config = dict(
    n_layer=12,
    d_model=256,
    n_kv_head=8,
    vocab_size=6760,
    qk_norm=False,
    tie_embeddings=False,
    beta1=0.95,
    weight_decay=0.027,
    lr_head=0.00404,
    grad_clip=1.0,
    warmup_steps=200,
    decay_shape='linear',
    final_lr_fraction=0.05,
)
MLP neurons of a small language model. Each row is named by its layer, matrix (down: output weights) and neuron, and shows model dimensions 48-239. Each number is 500 + 40 x the weight over its row's rms, rounded and kept within 0 to 999. Numbers have three digits each.
Before each neuron's rows, "raises" lists the tokens whose logits its output raises most directly, leaving later layers aside.

raises: ").", ".)", ".\"", ".", ".."
L8.down314:523405514528564515543473491440530508510490487541460531557528440499480490513445454461533541478418486531504479555481509509510485450525497427523513548485424509505588544518519511431505486549554490459546547515465440473570496495537586475483530463537456535507397517561544580442547498472483541489474510593470515477477514427549513548508512499436493428479482596535499532505531519520451434512499518494537434464470476493493517459409492473543484509492565490525497498551484513462457501544518455525496559501461504541519510532504548425564529516539484501461441484532511525604458444552452462521

raises: "ions", "ably", "ion", "ites", "atives"
L8.down1833:423460566529517496524535549468486472536439383517508545548563519420528539564471536491505493487499508488463474504499525465523513590459474580465507496472596521468533515494487477528533491541468505497552514543506485539523426458520440464537470517455497440528491548386443541551466471467432505484532549521512544479505534591486486514494480562522536483536473545507461574521524461555515448472592485495497515454453533571521542545465487516467522506497398507553455478543457460535518565513454503554494521459551411543484498533499549493512509455502513491567505476601503510475445488489492515485

raises: "ling", "ler", "ls", "get", "ager"
L9.down1920:550496534490491541437433491536404530522462548459453452488434513457497467581560521443503535496496383557465503432522520525502429494467545503481500596481383534443505483505442441512551544442520487553551453574434488518517520547480447499470492500451441506432509519542492497485538451443416435464492537526535474520438510445490532538456474503452455478480551491556429549509497532493534442490458507473505428508528525526429550597544516513492503502520558450490481602550455431549505469539496450475521503541526470491511526538428549528467448545538472508508560517484542461560487416502480518509

raises: "onst", "ycl", "ategory", "itation", "urrent"
L8.down1015:440490404531424531556545434542471512512476540480544515503549523510526490483521544574541531542492554561492535498458534530489517523501510480512490466561493493521504500539557527543533524494494453467460480445451471420430511494488469580595521510545508522467485538505487509520507490505453570496431493464543496502468492564493430479524571532526519515418500455540498493560508541512443501455467523561485504418512465425496506466513509514527527525545424473470540466436608482523543616528530551471542560483465531482542515597539526476481516420562453484513462559539492499427522417520486514370

raises: "\")", "\".", "})", "]", ".\""
L8.down764:489426498449471586536443469534457510435494479493488555516507545529508472510480469482469456385467548506529477581536492436560504511494528526516487477480509550455529524523438474535471499472535479487512487491465440574547529512538502544493493464521405478475486542429513481457532418551543495490471456493467486467349566561489495476535480481542444537449489487486518505482511570538483463450524492504427474538489546467477603515530492449492481483453458528523521456465494493558501481533574519517559440504498444484519502512540518498540538538491416489444482452515426498572512481531532506496

raises: "iting", "itation", "ible", "ibility", "ited"
L8.down1609:521493528543554588459510570523558476521490523510426514469523510472598637508466487519476477408540453565441488462544512420532542470509499426514559470497492481469533560507556484422555485495478457496514526424472506555513450443468451475459463430502522483499512486419579528528463441479504495547474535427467440518456564525506477581465565414480449495512542471508557457483504494474427451544507512500486499467537494473520418527506468526519466474462473497495504469486498518527464475541526516488495507445495521472529370549534522560563506531479475468428501496497476499536496489445518601448

raises: " Chile", " Argent", " Argentina", " Colomb", " Juan"
L9.down1012:476505486508490453511435456540410493573439437550470515548548534504553492483521543506484502558436528376545439438497476533471478493510421485517422476549494540411499473508534546528495543513538501450443497493552453452470437411566534488530451551547504484461517499433467535430539436480554529465542473478486487458488518488431525484546467483490510462529541473465536572517415436501455466455510513497461509515491499508488517532478482470483386583557503526540496499475403456501561553470533546508505506472498504436572402530530555503522440485549539525509551535561537473493504447471449545437

raises: "ion", "ional", "ions", "inners", "ard"
L8.down1870:445561496513462468509468489473503488550490449484548522498442508572542520436493587462535578478461580422504467511494554455483518544544473583541519449416469510500505463532488477452492561514503528520557455455518456543508510499484512536518486553478450518462533486513532502525469476543406527585531498455488558482504499545451440544555467464528416558522498503503475440487507500502494492458479459534472461488590514430510472574460488512521557441514510473465568532562506427540496590464524514478514502526469530512458567544527535528513481413580466477518569495453466457424495513457537531463

raises: " their", " each", " another", " him", " them"
L9.down1217:568464469535522434498505477508583431484509514552493491496483522446501468525476486572440504488460517515478505476480491536462531431503515519404483538503538468442469482515461576556515477425534504436492520462534539511482561465481520446598502475499486560524593484467538513517499503484518477494497475484407497546336384510582601409426470560561439553495400470516532501533515467524507490539444564520449481510495446494470479469522454548530538554490466437501477495530452525489461447490504472518488496426519483470493483484498522500467506524461566481487490469465513526505528428511488534483

raises: "ctions", "ction", "itation", "ated", "iting"
L9.down244:503466502509510489523548485550481554546527515458438513459488497524525498499533540475524514545524483487432522449539480538509518487527516493472539522502504517464507486471529493465493461554436555490433474534599479519459476531461567410538472512463479469499458479528497544492556522526489405611440553490440520432392532497490410511536578496446543504504536428520462508410494535507549523533487452563472495417494583504513542570528449540543452528506501493501540434561539600517442529528516451559458564464487552475498487462531519514496490462531608500511444545484466488497445492481508438499

raises: "active", "omin", "une", "abit", "war"
L8.down186:570539471519498489532577525443436494479445420482520451450550486543418481508510543443515534461478500435518569496422488550576561502513484500527532437502466463500541614558499514555551462510528579476487499534549538452482511474430460502457532464508535512596507470556544456572542440479537474502417481525508487478533527472524484564547484480477516567465508439558525461514463417497528568508454518450501474516545505521491535490487513479481395480485497458549557508498523492517461431457502529495541452456550539479488455520456575486452525472503521467509483451546554484449499599543518455433

raises: " as", " with", " to", " in", " towards"
L9.down1855:482506525533498519492506545430546543482588472496470494528559510518520536480483485501509491458576523512497491594535573471539498498435502527482492486582556544533533546518466511432518468489484523474513550520530535419546500491506505475484596465520425560497443433495493527516461498475538563499493576488524538523480469436548576546531431559484513472502502496545469552513497518510497517485496419465500470520519501474475533472422482472441410488460510502497524475639505473442490471566509507440560559511588493471534415491453442464543480541456549577529474476438495493494502547522466487490

raises: " album", " albums", " Album", " guitar", " music"
L8.down145:403500546504488511450540512460468583496494488519451506499526511495492529534531482503476465440439468542526479485511523480494444499484542498517533474512565458504535416433506486513449510538528475539561579491558473580591480494544536531542482568504489530457460427507458476454466491528443506513486493479483455519433581426460488557608517572567448529478495495497490519450467443436498535499493465473514439521574565521517487476584459453505518548494498485525473460504485462562453479450460451450467459555496558492519527511498454441467496519445523530464556547540502508504481529555547502440

raises: "ure", "ories", "ory", "ures", "ual"
L9.down935:530505458537438512565545507439508407580512493534560539438431469452507486404563523453456513514502452458528465506516421544493576547513531548502551528527498521486462440528488494481590502418460527416505468505486422512536554501570506491475475483484503541460559524511552543540484552499539498454456505501490523523580521499452554553503453458523547583576588452526524487537452499491476455470530434547489554449454549468445491525490489546472498525534464460482541514483481430488443530497431486516462434516469512506527492509519471545475511587536469466541474529454465532431514554499458536510

raises: "imately", "tained", "mitted", "ained", "ually"
L9.down550:529449467428456460500451548517514517432431515547547536557462516590505515572514515480510462515544551472479497527433522413464602491495540459473507498536478548479438473518512496512529493499446514523507535505469560538530490533487522498609535479484507545534637465469425465507587532481537543514531477468381474481409500519519542545508629528499577489490514509568554510504503530498486513488451452483497450477508485500514459562443490549526463487588427570483499462523541496532481433459473473505505519453490506521508518513503506522500473494544459476436530520465460514514588493521530426544

raises: "ly", "il", "iled", "lor", "iling"
L8.down1967:501547455514484540560492515449437525528451538522525506585435454522490536495512547435538412492493515511523527493545480454547510520499473530495507523577504455411494547495576514560478524504562473559548437464507462438560484499526479531597505417483464589469545483458514489418570459458499467533489448580512438493505508555501467486516524522475477469508506518529510487512473553558461425489445517458520525479419459471513534493527444521519507436479433480476438509529630512527571492551477518405443462504528482468526511529520479499517462450481594515520503499471530526561487466511498490412